MLP neurons of a small language model. Each row is named by its layer, matrix (gate and up: input weights; down: output weights) and neuron, and shows model dimensions 0-255. Each number is 500 + 40 x the weight over its row's rms, rounded and kept within 0 to 999. Numbers have three digits each. A neuron's up and down rows have the sign that makes its largest values positive.
Before each neuron's rows, "fires after" lists the tokens most often just before its 100 highest values on Wikipedia text that the model never trained on.

fires after: " S", " St", " p", "c", " Sp", "R"
L3.gate354:503467526506529481528443495550528463508472529488453490431529523480539517527533569551490483520458568465382430534462475493460438526529472490520492494452384444530475418538498442622527492510548497504452476483482479460479466559426476497441509474521515515499429416539434435431516452463481470442559497520458500454501506486565480447486510514449478505506410504449481483493542512517538455489510438523485440504506563472512487484551513542462395564507487557547488446462527470518546513455441506527534509477485486510472512549602522413487533466521525488489460495468479497568435493537551435490517458492493532523489454469467540502457500466512484493568496467525448503592458474475494501417495562442469502473489541459519571544581472441529443508519503536578475465461487448526510518484505490
L3.up354:512478460479532480495464452491490548436533440546501548517540479504496501509502530461528453520474496511538527429478494448619452483509508514457490513467560491465422493522515541425485465507581489525519460425509466459491451508463534540509550592448458504515488559568485505489461479468428539564421503496476503438547491478563543574438537525524474546512482529499512496506496494543464588527438549520510562471553485512478519518578469539533497552486590520531557526480451543474448525490555514483479535503446486451587458446576486473449476508528515498442544535490588499448458510446510466501469518512458550444463520505492456495453497431506586528551469555547498522483532468506507461519486501448529400491531515461492489495477471468557502557458428500517555550586509556573483474554579549
L3.down354:549520468524554505472502477566492463558461490507485535437578400526508473485509442505490478488481453486487493530486428522486496523458533437464471528526430389490559493520508451501509461593538525506464502472500478519467502506563501518444471454515548437455481459493502502378477506501521486419454518572475558527494501493503505455522453516527580526455478497479522464579555476502499406508545426474543492430479550518550455522412503456469506395576489507512452500549466480477541550519480543527528472496537462559445479538494480526437533475527428462516481487504532503583489496477482485488525539493505499609499473440534529540499545495484423533496484414477540476502488563559511564441499491508472545449485479496505512459486467493452499523490448439491499475393529377476508515498475462

fires after: " St", " L", " S", " D", "2"
L7.gate462:436473557533511475481370423569572456468491455453474418498529497490544518479488497464561442512514511505444488515453527507447538433455489493565479506528574477506528429477546489489552490558486544498484528502465492447497411479497530534444556487526517462517516473458525479588426459483501510521602474465477545433461495449532535504448409451481553512512520497485495509477534511462441507479558504565514520480452520555494544515508453479490572575566508425486483498483508480516487448566468544509518599491476470499498542556538489430460522527526550502542427458581490531499507495467443532496484497514504483542502515535484555452545430543588574481432524493481445456552557554511456607532475482480466544471441544484488486533533525502509463496467499529513546450517488508524537546513537548
L7.up462:520515529491572546461492426499463495496404550497540510496518533462518549516542491521505514475504467529488525414557575517510560526518470570521482405492566425441490526535562504590482540497441514466435506459456500534436483512420433510534512524489435497498458526555461484562495447528494435554496425426524559466505525509471445486548476534437472458572470440491521534452473502552471503464504511464551496462536513459506585486566493519454485487551537503478556444472468543569422517588518405505474511469461475488524487502504513528496480455479582493456421483482577502430544501532482581427515548428497547527489493479482456513415485438459466499466493527491517521528505496471525485473514482505465515492546482498448448548517506440484550523405539468511516470557489496472534482449525460
L7.down462:522487519585449508449364477523521497460583508527393495492467473488446571497483482523512494506537433475424545460572489504422510541516536516515474546427514513499495410532456428477514513489586516512477493453510520514496502487534488570507486491493491528538514548453511522547503471593467520474449481531520519459458513466478486456553486495586529455482436592449485511504527507547516465518447519503533524416453467565552469508475456443490507452455524487486556483560515452535457557485433458536531486485497553424553570484506484488485457460483526565530537508479488525513487515526496566555410459450502527486501532528451489463566483577523572498481531510505448397534517520546468489488552574515537541524508521494550517490526533469503461536475457501508485408527537430523410487526483499

fires after: " |", ".", "-", "\n"
L7.gate159:473540482555454497523567485405526543507494488480465454472487535488468411501463507480558461590503532528501517501483530550536461429493538511496531503485521521450468567504466558499552476502510505523565514518478523440477486473447491551512512519524535479533497447501442457589539513477497551504486537534519505549515493584509559470452492509531529564506474481479600473493536568456467504553557493563562595479621534510482482484477549488508581527449487461510505525492537451547487467495544533538518510480499469467530478472521447443518511475535573530444527550459560470527557524519431393475542462590492501524457472486479532561430493433464523490544455482515473489524520526507518460515434456509524530415464560462606494514500562454486435516418483473538574544551495506528472499436546503
L7.up159:503509471471546437489501524530504503576516527484479491552461585541511542484503412557510445487559543480441476431513511482486543477537509490507554543476518497506389437555516466405455488505474484522479451488522411548537532491509447507511430468489540472514514575473488492529588500446499474442571545528515451585446489530537505432482493513524507493499444525526522516509537495405537536479510548527473626483595506502495530505512538531486502446475506487538481530532514503486455478507539554455494482505451536441577490420482454573512493479502557479487504440527471537467477476460533485449538473461522471455465440567510484424502460526532555536433530483437523567513477487489480491434454495521482496523534521490531495476487612500555496457457478605494488489490491542566461502451522394
L7.down159:531510457450450559419530478525443475534475457537436553575517436534480445458522467505456489495521478563518460503472529533571491497516544498556490487520485519530484491452491515518488460486526503508523465512547487525569507476520532475544489517435433506526437525537482490515511493459476450530520521475490500471458470580536488470554567424468535503465558477468484471518450458433430499479480547528527481563494440520499525553513408509455472454483523496466460546517446484473459454569469529446527568495458497497457571532470482503552613468601517523486450476545556539491535539430445487593504477431569491539557462418534554535509533487482540504477557406567517548504411489514436517510529434442502523479535549439492449535479487575512524487515523495479475509541528411510551521568498489

fires after: " the", " of", " an", " and", "ing", "'s"
L3.gate136:545500446454428473388535502576601491562499513571566565469554519485563450504473486542542477543464485494433477507500475469452513529542608561502544518505461520468428511514546566506451520453519529549461524479441545506529474529485573563501494437546505526555537538502471507498513525483512571532552539467534510397480492485435521519460499541524530476536519484498466488470462537536493465441441469502506487488546553546482514507456580475484406469556493508506506512494545463568501492472567544514508516464410525554561461523468509547513473471541512537489551472454479543565589544533575478453461531500504522486525439486519486518495521588501495508484522429538486565510541513443489548467521514508490528506414428441518560443541520548521485513505551422474518500453462472524516516506522443
L3.up136:563452519522534525508561478470459503484454527431455513499449458411488454541523445485520454482506466451462474553498469563506492512487483497476498510449453519434538537472509541523534491467487494438610468436549540476497595487442483575539469469451533501540447525590485576505492483450469465517484577539539434462416528509488542534435610507451482534488538523469502523494529444482441513480559495501477489506512512512510446511535523515505485533512405515452481481470484490458503398458531562514505515543531560538505465495442512476471563480540453457570492536592508537520483461522555482449507526544548513602524482442460465469474528433483528418532517519493472463504538441582538478439543480462474546421454518458511538568512534547510496524463563519542446484524463464498518488522523485
L3.down136:482526512532540513545488452538566482476572491538529544521486484540488515522512510485514487511459514543558562473476508530494444462503453527549434525485590531577541411463575495484476525533433448548451465547544513550525498527521479475492489486491514509476457467485464488474490489515482475453511463529476546545541451483457494534533439514582564563448442518543433475513491506510530488547500496518454538442388512577477516477465439493518530478473506493519404551509432491516504607501487471553451516469485442507490463504440454515560452515501495471515601509385437478551525449447439511497570481496528463348508528527509506506511515486464470495543542501531571490546459518441485524525451540512451513491569496550466492457545425448475479541588478516454502461493504523561511525513494557

fires after: " M", "re", " e", " A", "t", " E"
L3.gate237:466389565513473452549465552498532527499487510493498527500573527518511474438514521480520502551526425590516542458512517582480512568543522532508477437474574494513506514413493550544591477492475517532533498508518507511532529488485455421473604539529437506479505473483472488500518485429520502523550480482482541467413495506491465486444501515432481438531552504503486417523524487533456450459500564472520496451534451484494529499504435497507495465445494489507443478477530411479435524510451555497455532522515453594552477491482441513477481461503583523450501476551502495494537499471476495436503419509484529468527400474513556439472435471539493521434504511413515534476497427527539557471458470531521562525512476515544517586526512491553448561440488557506480478562463407468554481542438495
L3.up237:500478530489489499520480452432506486500413442521512487509515539570539492491482503564502446560482451501528549456565489482557535572448522559542484438490523589521450605448509512486497490510498492445522467524505534437505533420523542448416590511537509499536480557594512450478501513485505511531500522520480523436529465550503487502582508493545498563456472484474500377510533530541454436419512528471474544544507462484453546507522507538519513499457570538454522518463514442467439449470500503461487493494442466469534430533477544484456463429474505526486469457443540491428530496512544452446536506468505524486454511475487520502479431473539503496486519525468454522415476384490495540487439486540467514506570511472479574508567490503533432505517473548576488479535472457465519508570386487
L3.down237:445538459525524453487520476518455561435591474479497503478527510520526547542455308441497460529445400523504503555503497437527476475534511473485504508481442524483480496497529443493476548528537516536525499494589510519533493596524470460479427493516492504472510515523464480474440437517506446564536527571513478526634435506469568498543486525510546520530452491473553451531516460460405486484541511554507520567540479523513471509547517519465529489534539519519535522514489568510485488432434504520519528483480542478460506447579488497476446514501563520525508535505444551581485505511492538477443481491493474548430532499519524498441461477472481534551471524619473442516495524433489519509508543467483439518492482520481480556485485512517586513563572435537513552536501476475502439469528537

fires after: " the", " The", " an", "'s", " Al", " as"
L2.gate548:504494502474500467558467498549610543512485487505522483490490504536497510525551510543533494496480470523408529531492493448567443538488511522457514461518523545531497452426515416465528544520504488505484510519489541529512503506569521551539494500475424507553453567535418472421506499529517498550528461481482540496557491550517422449548565549534488523432507563505481502544468530503544507449561445520504546536512482514597503488425414480455508410525505486472519513468505533524505475477484476408508496501472496541563472475466501521550533527551540507489484418540537453558407537525551518568466503419535466515461506490553501491512576425477451514481514443384448460470574555514479545514527480498567459499592461461584454505547421525496568595495523506487509482473499514462512484486482474
L2.up548:562437492508565526552506509461545517405496522504483501524496537471509496578519551555546505507423476510469544518494505508563481528448510504481478505543485543503530517457490440537501582480556449403542516477502464463506478500500540522531578435469489463571438535601464501458506534506532556462430518522511515457488416550497498429453559527520432523457466488431501551549463496503514580451529500533560536530467478460489549469456492482493522455535503515503540580484487438418487511486448457475467521518468532518537543454511416632460534504446614515539578446525507453493474478439534517562449455507573498458517529485607537477479489478482439482505528522489490490536520530538502480504469497443560523425489515461549433528509480503511528477550523538531487503492478530499519492514432553
L2.down548:527516494501502554484506555608461526581495573494531465515487572500484519480486501478462486539538539513593491492533484479454489506505499476558492524487531476494492545533538571541472444505461533502409486502488464503496477459455454495451453442496577550488474467472505486549469411468421448543499537433458404485474486498441518536515408508464559495551514497536546461490513537474494431539516537469447468452466523545460502513455530470509413552519553485506443543522514466463506495549496503529517477501510477545476398573460497504525494509482513543538525521467479559446571427493457488430528467530458463444517489513418464489503495450481589469481459439507524456477412459465518454526529525501494548556502520523440573423471530459505488467455438411508440538563517491506452531443568552

fires after: ".", "\n", "-", " F"
L3.gate125:577544486497529571430520522573530544518446523501420494444481398495484462566509427556392426531484482517491505519559515488495512525491494528539513506406475482505489541446540556600528489522523477556424464493513442454532471481522545477535436514503499507460502487528498485514562507491494492533495558546473460520526538434585527451452519545563511533487479523472512547530477571483460580466459465490494505523508559556485456497503509560489478415517483528548535494537462484552423488471506490456477479524581519416456435528540484529534433462475560475499457536534465532499514515497566483496502488506464482496472474514448502522477568542472503535479531468468432517610515533450571480606451503467481505455465443444515503494422457413440571505502489531478518471487497494539543508495471478
L3.up125:509551513495489485583535489498488481503481531560559545531434552523495501467390458491471571510515477525468451485514512518516489508486500502487506611498637513456510463515519508455501473543425535534488486486517523542545560463478583550566497480547451418534511511444538549557550548489519430517474541441454470483511456551555523537492485432501492511509567483512488464440529490514469436511513466533529523515458528494497563526474591509505497537468538451521462530528488505456527574527495544510561428469465559504574518491469530471436459525543571536451542525561515482508490484507555475517461556534565439534482545450454505471531547464535470491524557481434449441432524505544543469506479471506518471577510503546521516436533514444425477478517449473493478548445473542488432442420539562
L3.down125:511532521486570564466428478509482548475552482452474500419536465511476489537540488538515456478507457530463565488442512429483563417485534540535463425417483538553501516427507479477540480513537463524412505488537461514499484466534438423444488464494512546452438468530508448454440535534449549492487498553537551521499574413484477467461473496544570540529434516523520488503458544502536572514486535471484505566510519509528498392473400513522463491495453523517564480473483505499438514483499439447499513547540497481476485475519498500544570495478450486551485469432451544484463479521543508555547483519551560483538433501466561547457456526446486473480485592573567512513485445450474501512496476462531534408551500492488414544467539523475526520514531549487579512502524472495568526565552495

fires after: " r", " R", "T", "ip", " to"
L3.gate416:554407473488460496501467532467546477508561531492484471504546531524546501526508541470501463518478520462558541585448484543573503499480487526532481517530516502474425510480551522450527464490513501505469454577466489528479516506480499494464512450518452477499445423502521429488540434472531460535494477497544491452504565557522596478557506548482497519458413479496554489557486463424518528548471488519435551548407428544486518483498483468445535506442488404534443463450480457526572427463559511537545507482520471468527442522420514452480486524505424583504530517526547499530446489471422556470494576537442475481524532437501468496454508492492510523517533538460462452491459480556478522520531478477457560554491519539446552600488520489526478408490502452515588444506564545589498460533475517
L3.up416:479486519521493536425529447489494506495477566517462549475533539541536467520374466491404374556435467519543520530479521558489483550463584493474512462505554487500476562508533471464515512494452492539481489566480513494514542519570536479455517469485470488510478523446468488463499519482517495490542485482490459502474498487552529480518496503546554547505440496471507493481491447509413574518517454561467504561501464518429532407519505482453444523574515497569482463476508601548499492504470533515500543520501540508465496393468531436488515446508529451511449435519458489412501493509494479503502487571508586549426523453529450443478440497545482481443426548555465424467498505526475497534528448504427490541456374531443526507514554516541447489492488556554488458492500520509554501484554558
L3.down416:499586549536498534499478492471458525533489520512548522541415486386530473558525475504530561425493495435509427421439496451420534508415432523472482482451514508512592539521503561490531534501498471482576486495496476491536485517490468526516489493507509518472494474506521567477468504538512474503496532407385517461572509416457455565518495424513470492539580551479489452500533545382507476466477534459480511471435474452503508528446551482516530460520485536462454515524537466465519575539497485488541476491463514486553549501528508572514428516492597523506475551455522527477452427459492583529439517499467459512511493514483518461509484546498532489497549462470496525571537474486540498437501615483544502430497519485541460542476453477412526472491493478421543516520449516458486494453500513

fires after: ".", " \"", "\n", "-", "\""
L3.gate250:547508482445571495537476487490509514492512470463447450523468586478436547514522407417490457499496528557505494488528598458529535517487523542514461486475553541456486504521532540461547505556470568474472480515515488513483498491485459482536561543499505477562508544480467511464484551573451476539491575499512408478504503456426445480533503366449549462600532538484505545503486557516410519476478466576478525498526528543503446502503548564508441496523549536541487475556533450485517527527492490511496502521502493459459504543445429468515532463499558538410583504495473470509493546475534589493466548425504512512494472494486437507481449533520505564544512550598542491573460515519564516433444492396527498491474432486536524498471500479550513546528430461483443543543483502530532509468454530
L3.up250:567493460568569544557573485460494552529508515486474522580480543452496497534573491465496461543482519477492477449515462475479467385511572497468464486464497544484467526573516484496466505520546532514540456506546524515549486477490475475475566500495484471569496529444456397564441519541529541438501476565541411519468524539535501463498512529453500514511482457481533550508481530494472572534514492479467485472449525551491502523522649513567433447487433494482475532546504517452424518476540526518499451507496500493511466538515447530441466530454548506492540471478449519558510530531515483466514526425514548456512502515498542544503491511515572488494454480547451559482544464528502542486461486448486502438490523523574407516556449465496556535491394501562437489553540569543416488537433554
L3.down250:469494587489465485521509513465545479547481503470556514461463429467487460502457516543496487555499456568521536475468499477487509449551530512518515471486453515423528487489503549558494417496512478542427484504605480570473476587462491520461515485500475560432501473546480452522499535532505545570498489509471545598421518457561500447538472513481469537506518470525541396523385492475483509543397522480447562525531468561469548517483425425505526452501471499482520503526495556518505467494506427487568455508537498510523452409491465481490538497592472393493452471488471497510511472501540478434546500555522472517487500456480481541567464500485582522512536510485485476519500477459474535459453509431624488471488528512500527482437478481513509468468512507539585439531465436561511460441518520

fires after: " E", "e", " e", " se", "E", " s"
L3.gate320:523472414502570588583487505441511525470556491532463489481524507506541433504491494528426477477522462468476509514563513468513530461526485492507540556540511499505570435489552469511548503471468534513492421518493484451444517500487470460490512512507505537553476490463485476433460480532472563473517505410532470500468456557512520573468519456492527483455431428497557517548497446468473475554518533513481432575380506538484595518502454427526486520557519484467540549519526491494469534540492487445499549536489528515518522469517488574505607454503400514447494561467550493456462518442522515508468463441527497513569511499450561507577522473442514526436545533570589530466487466481444518459532605500469524486507575564514524456505523501506479514489510483490463527442461470547502514516460613
L3.up320:509547499457541466495565529513459464505525481508458534555493575565453500414535443444529532444514405485519426492535455467548577576557525507496558512467497418566584412512439500505506428542465503474558509410532464490430561505527507495517583475463442464500549496525493485516481473507436499501463537503461586475429507474484478498489432445497460513466509454542536445458503485501528504521500529434471526487404434446527503522481514501510420488473546494526530506527467498488490480541503515522541521502562413484499483522479497524445485500488518412588503491465525440428533546468520523512510515526485522484504516519483538445445381513503486409479536541526492515488502485492546535505433488493545522510519561534448548535515468486516475472542419502462567485489510556517430530492565437
L3.down320:487471546552480501476467508515521469458582525452507475462425440437542466518450590520436480534432568476507567447499535534516517431532543474512463480485446488491507526536492450523490544490569550468453472555442602511563478476544504473564577612542509474533524509420491536536492467564545499502516520462518506578499537593511560514466478466465517496505452542507481487516495569528439538528519485518457478531554600563413507524440503494500500475556442484528451444515449499506518480482497509400569493439515479561543460469517484516593470444500513533441536529535425519543485426503553492543479487467482502481495510434463479555533549519481495558470486472468497539510559508529476499515625540447541517515461489500497457479484539486487509499497507544464461549542511486448472467536492505

fires after: " his", " the", " B", "'s", "is", "ch"
L3.gate76:507482513540518515529465488500508503422511547460504526486484535533509535412531498543514504490490459477528476539521562607528517539457509509447397510523471543498504451498551530516538541453450500522484490526613529509493520526499558517528497538512475511488508569577499539538636547533529491498484546572564468506578486439534475558463447547491541537486449474563567462538503499545549502533556419550545510500520489478486542459460515447477469512502496490532510513525483509421477553561524417456499491432498486440495554448540451521563477414479481493496565464450450532471472505490499489486491494509526583546508556552435541495482528481492497489437454505476564527459511511471506538471524448459510576429491481516537459474562423531483509461503499479520475426452424617508571485539460488
L3.up76:486441461487517463576496545557511507482467477545486521507530481536544476457529563474472510445522480504486485535502441515433483511465463480503504480461463471498499507475548503415496551464485471543485497545550619459514499481558476483512538537487455495590453523554531481518523490566482548516480517556542472458472503487481491456437512556474540559507487536605505541558581502477457515535526461465540498539525532493469525469582549461442501382558511515549500529506458519452507453515534461504498537437461484500590490544490506526462530531497494549497468435522471549474509507427564530489558518522503548485397493570459472403432516568516491579428527500496440507537548564469467533498491547533477521493483441548533462603487518535456511577548529440459479510496434399476524510480503517
L3.down76:456520559450472491508476466458425458523474499443525442521476486448466493502493528424490496543562493512496508453482466471571523503477444556506468512480527464505508527540505484519486501488442478483491477487506473489504467554478495422604473496455475492491514411536426454471521470426453486421493504506528520528590478565462466565557484559541547501506517483539470511461476458460572509443542538504436498484503495492517491403405488528586526516406483559521470506497556449475454538477440478492468549447482539481435507492512508432464501509500500525488513507531526465529549454548579515479545479588484550522553514485552431533558495470577460467500463423461562532444468515500407513494482470515569467543486603487455596486501499520511527428449530560469465457546551550505528509468492495

fires after: "at", "erson", "u", "n", "a"
L2.gate604:516508532498450479589496530499493501473546478512546506424583514540430525447521549563522461418498495492504490543460548484475445492450492525483555515487455489522487505516506525459585524500486510548530433513575529469496509499557619509451453487502476558520529502470437521492534525512460500545531576477529479529463535502581476444461552512454531478450460484612533540486533456469615543506553498526505468476459438500493492420392456488469476521510507475437580503413586503482527471468498512495556501433426567453456547508507495523545554432436519529471514533573500535447543506487524485521523509526491505540534413444545498474532515475482409540453534446487493531530516474486486537559510541446502458504504546454530531498463581476532565462491497474489454467493504479470495449475532529
L2.up604:488517557432494495424505539497498511447491424511497438493510482502480513547426461440489473504421564456492463553492609410484503497448485528440505523523529539428524535505530483507521478427444546556461476468519531454515504489552481448540501477441553516478511527596491496463511524511548547530450479526517517510459401489521526421437498505494592501483458534478486517511562470497549547580533507496482446450495482505491484529498453548515500451503464467550570582456524469482436469472534482518608548439546465489501544516446415611549559488472396531529486529525528523489434494493536487474520494559488548487560469545516469515476438524554481551533541493499512457449495528531489544462462516457476576442460518501517521529493530522493478520561486481481482487585489501475473433440551485
L2.down604:518460444595496476548530455507510484491533508553456480520492480517574475466578505511483462449565493539508529480531479506521481377529522477424482573488444526528483511521477561522480544494503520527535535507505492523544541566499514582486502475547566452514495472471538528488471455546456452489523472450515515474474484499533381503575527442481430555558473507515558479511410503480456443498453451476524484498464541461503465466527533446447488545481438492517430418548554536485474562575453521525437524549438594507480482496479459412436477532516564478462541521502502502496566518473495565529465477470553484480535541552495463492565526461444436437422454491521513519490475493568465470561573554511455479503554474484527527491507548531508516485434443464522446567500524443489548535515503517

fires after: " R", " Al", " r", " D", ";", "rib"
L3.gate383:470515493435470480460499452532469473486553512516507525546481597558496494541521517499563552520452422511493474532494522512554455524517470568481511538424543506461446529483596515462535535435496469517496479464523528531494415488488514489456503472508528436473451459517485505566486543526549526503456539483458515490502496423456494415467531490520394515458498505526447474496463498473532475504564415552601482504529549446495511503518560517471506464449587431516501542491470501512562453575505518522492516497499510537403480502477456524548555474525530650493494455548514529534532464553540467480560471528495556465537500505532532519465501502502516558497517459478454418469472507597494613554470451521546487524506433522497542503517502534487427485467517471469520544412538416511515437508521485
L3.up383:551488539504548518534486501564473523511412479451438512566496510483453521492437459490490512597389478465519493532543460548479415446452489530563526489529504460464473562517559545515563560505469483435465468483482483453528482501443514478496512476497547513522440437586542559544532441450537452466545513530448571565572487499542481473459453502492485521470475562536528464534434504492468516447499537630454506538415477465528495454528490516500545570487484491532491504542500536510428470477505515480527501470491521469468523546479488509435536499582479456586492503531538465513503470543509503512563496477512449574492518479497446464502418410505478412532587530454478486485457537485509576519489412498470546462505527474445495560475457468561531475453508517478536502458480501521566547497526494
L3.down383:457530415562516523564475513459487500530493567466512493562479525493508446488519576534535465449572442511507534475548533477455505538489505454491468533440508498502527477547496539456497582477432425517538427489537522511527528511451485465493492483480429537429500519497465471495484519458538519422469539465490468405429557533521525531555508528548550563491540454482505504470562501586500586524547512531462432520526585541464515519486533531477501499534478484486495454455553479406598523482526523584554468546446581502548486481569561524563520552483546473472433522468444527482510533563450504503472527527528575447541481470469526545518553520530458531476498444585559487498437477528462516559494555500518521510448490522459559508529479506520469523543526578444474551496493482499522587534493527

fires after: " the", " loc", "it", " The", " ele", " pl"
L3.gate1:565517503471537495434442504463514510563491526546544479572437511475536505383539467534525540483509498529460541526517527587534444490503497508469464494530509479476462456486558472393463524530474512454529495501513479427484492520487524523543534444520550449460451572480477515455520507552523509458453539494540478503368491524535479416452458609524461535527476531507435519494494484467504504519489438544527501504505482480495518502527521467455531531499482560523537484479482533441519469532440464490533459531541444427508509463494456565468570450528478592539515495474461418458494524581565498547471506523453514465500518506563510494478563520556524533498489463547518438583501534522497524481557434559523533553562486474405479462537463498481516494448593576467470526471506482520488499540573405
L3.up1:595502496467555491484508476451424484422523465540471547459539510373468506530547574500440408505522422504483500500508468531512493550468473516435500456481511501521518468523533493569496521382507513558527479556467617459464451527522449470562446477536508511503468493480481526492478491548525458579523442516547512539534481585554473441535525542439451464498498468515471566459525520477426504546525503500498512472496560558498439528464514489512504466486498553478473524507488592499555504546515509425514520441513554551530473471458471505440456444481533532538576483509471402463526464462517463522541559476525518565442482448551555513491599511457492487548520491505505529494474512524556454495407508586497481469511528515489451437502522461532534486514501445478471530490505446548476451527465485
L3.down1:449499543531442468482532512490534508531535561427500480487429460606521445498481425481457478556471492499507491536553485477544522498563490459535509537523451495446546505479500533548476518552423532504507522488476424541539494525488520549539582449508513539546557499533477457488516526419504506467534553488451554503588514454521537543502515426463494499549476542463594408544456519547486529424474491423536438473481488517499489513476425491542435500501506474532484434504542444462415448481505468545456496560454470501498497554494565453545540527529479455428509433523553540586438507527510498496484443508517510507496485583495387516531465498525533542519476491507525503482532435464497471497565487498610528458486529456547542575478459479470505488517480503487502492537537622512536541482505534

fires after: " ex", " res", " m", " in", " pro", " de"
L2.gate217:514441492459556525518528494449535496541479417457486495527480590525500433503535526600517477543519473466535406467563540492521460477484504467518482591506545533484469552465507477458475519532534487475478510454483500521455479472469447556469484552551599537507508471491537450484559505517475526459553536512463532487505531469479476439537493504475467491494545458433488560568472609526520513493516523481513492450493550516485512489548522510499470518508493485529493467574528425445488521530523461526527527503433456522555529481542521561542539536540503454509501519472554486525488438524602415479566506486536526493473494483456488513503568411451517516502446520542427423516535364485472532580493493498432454501500518510484540547557378521523437524535554473445549497462531452510497555482415525
L2.up217:491458535415552518475452523479547461478488427524517482442448487532467480582498504516488456517564481527563419456468548496564519533453559564525462528498503503460485533482445442538493519449542480451509498469498502494515427454509508546545532466471549534472582503432482536512504482468452459417501513522452492465555532487438503539502513504458544467499576493483448482516438493539453503481472487460562437522461508511507493514542522510509468492498608482524530526520507506538432433443458492509566556439387480469505467433563498538537556498531527492524537592395497492425485408501537527528474562586508440505498504498500489560502489506525528535531452544535490472521560428519524498538443524437510526492537496561427521472578478414496510474541465492527516508451489457534481546474501582
L2.down217:444522511576461483484535457494413563509489567499552560518497565479496592477530547482451523465476524470497498506426461536580552485548503522466489473496461492522540489536580484484518449559525504508505504542508453406496500529524541437456502477411423442495551503514488491466473519499520540509470419527527417555485466497499566450522557538563472551522514479560558510509531545484475464454528534529529472451469455526570499529456442477459520521528509497518538432490568497577522491473491487465494442435523576476548480549507570367479450438446477455512454494565447543503504541492476514465514464475520528493475485555531491504454526545481489495467535510539526504484416554470432477555486497566516464519494544489557488458443529509469521462410446543531513516502475518406463504568513458

fires after: " e", " H", " E", " h", "e", " ne"
L2.gate68:481539557474542414477500501418456532490461490503493518619499540503553443450496462481470470453480556479460496529474536451524476434565521548492504487478454414520522519526484530554485459484451518523520564541411469532448568527487515455479455546496468485520542483471465472526445550507461538504519537479496530515515478374557432503498496502483536623544480492421538504612561542493559476556464451487488504508532500476442508534564521484555436446474460507470564495535594466510510462543519473496465580380479501503442549495477532479539480553477473530459439549501534526427439514506532514510485545499531475453470539500499467473495447448440559498476501519574512526541509477484518489504463476495511471450507524522458481485541481501477546569471465478500526520506418443524445507518527569
L2.up68:458580541537533495485496456469458496451515492536550515495509540489530427515497588495562570399482500435513453501480453484457558456526509547444501483431425471491519472573545490510480542469487521511579496489436481553485448536516426534514431518544496497462502493542488448514463586486488541491446560444499481481453531447518484488481496487470480511509481489522463503514543558494532541588456473474488422465494478464488497514486526513558438474505433526532504460516490502421470489506499452478534591436535485441436499407462527512539460575496537469540576460478476592475502537527506496527556485500457449531568575486485469522444473477477566520500533506457532523483499508500532430520486459549431486520457490522508499508508610514411578579555437486478554538528486511494456494538571545
L2.down68:488449482529534528561447501543500526521492511484485549480485517493514574468505460561496482584466494517544524551505542497470485515397523485537490505526537558519482492468498507440517481449521500419480490473497561471509488461602497507486560499474538527469497482470475512473475451451471463472542515563576475490521479590420554540586577440541509505468526461556463517408505531574461473458559446485561467534449542480476509487477458489497521553527524466475458540562446464492485481430432501508523410562516509539415408526484509495471492483488505462528424538573573473571553458515495483506527528481459565540458499478462450500572457436455488563474453478511452469503466515494549562507562552475480465490487535454432528418458516436543464420470547517486473454498513502468548542498486466

fires after: " T", " t", " M", "T", " m", "t"
L3.gate678:513469495527532448516407504451555457490473553492608519497461500511553471442500475490537466481517549569521463551494528585521455504538534490533538595505473510496542491490520510496483465510531481496552466509452506598515511501523423482500493508478500475478462432389545440510522450514454555467480551515461501454550524499419447544460533464442494448559516531501498573477553520540503535544492485550422495510524530434480480491460454558448526515517504528514505427458527518448457491407491493493486455527484559536528473429463489445512496441503499474457517570557550529451490458428468458509484567511513520529500472543417469460530577445440510499492454467506529442507477408506522501472478525528429545473588541507511462480440580493463521498559448467578543477471462470529540566506457506
L3.up678:503575494521429533512553479515486470542511485454554500469456480518466474558469517451574548504473512499515512516528440513485537518553553541526445462590534503523466520517434482522498441497524442437496499480483482603559542478518556492414546503498484489506473553532459439489517543542510482521453550440376465427538534521501458494489465495446463467477461522525522466476537531478437456503499501513512479512476496498465573554542492526557454507520462494508505480433508503529469532468541436488441445510432464469558451535464486509446466478583463479468503457516595435463553571466489522569537553529447517417511495456506525439463562403441430526489487529517567461496510458468549450529492484519459527451520457455496470467489576473496478512568542555475498578474452486478475516472571570
L3.down678:518468453426526496539493569547505537469514633457550524505482536532554521469563471486426453506498438536524546432490506455515529457528417511501549540448429450489532458512530463485492500564553525529443483519491468443462520553483421492505580506499528529556524485454453437559505486508497479548525466500494564535524446448537514561522484387547472557529505481454395538515550466499576559502539542515479437474502481518479495482482496525472491398483458475544506481597534479426540486472520451469504549490558492484457506424492517570457479497502490500505557506535471509514487504567480450473442485506606479452488532467537502529458563497473489431444464514525523554497455520485554566478533495492513535477499519488463510529446515465550515446489440491519548421496505526513489595530464497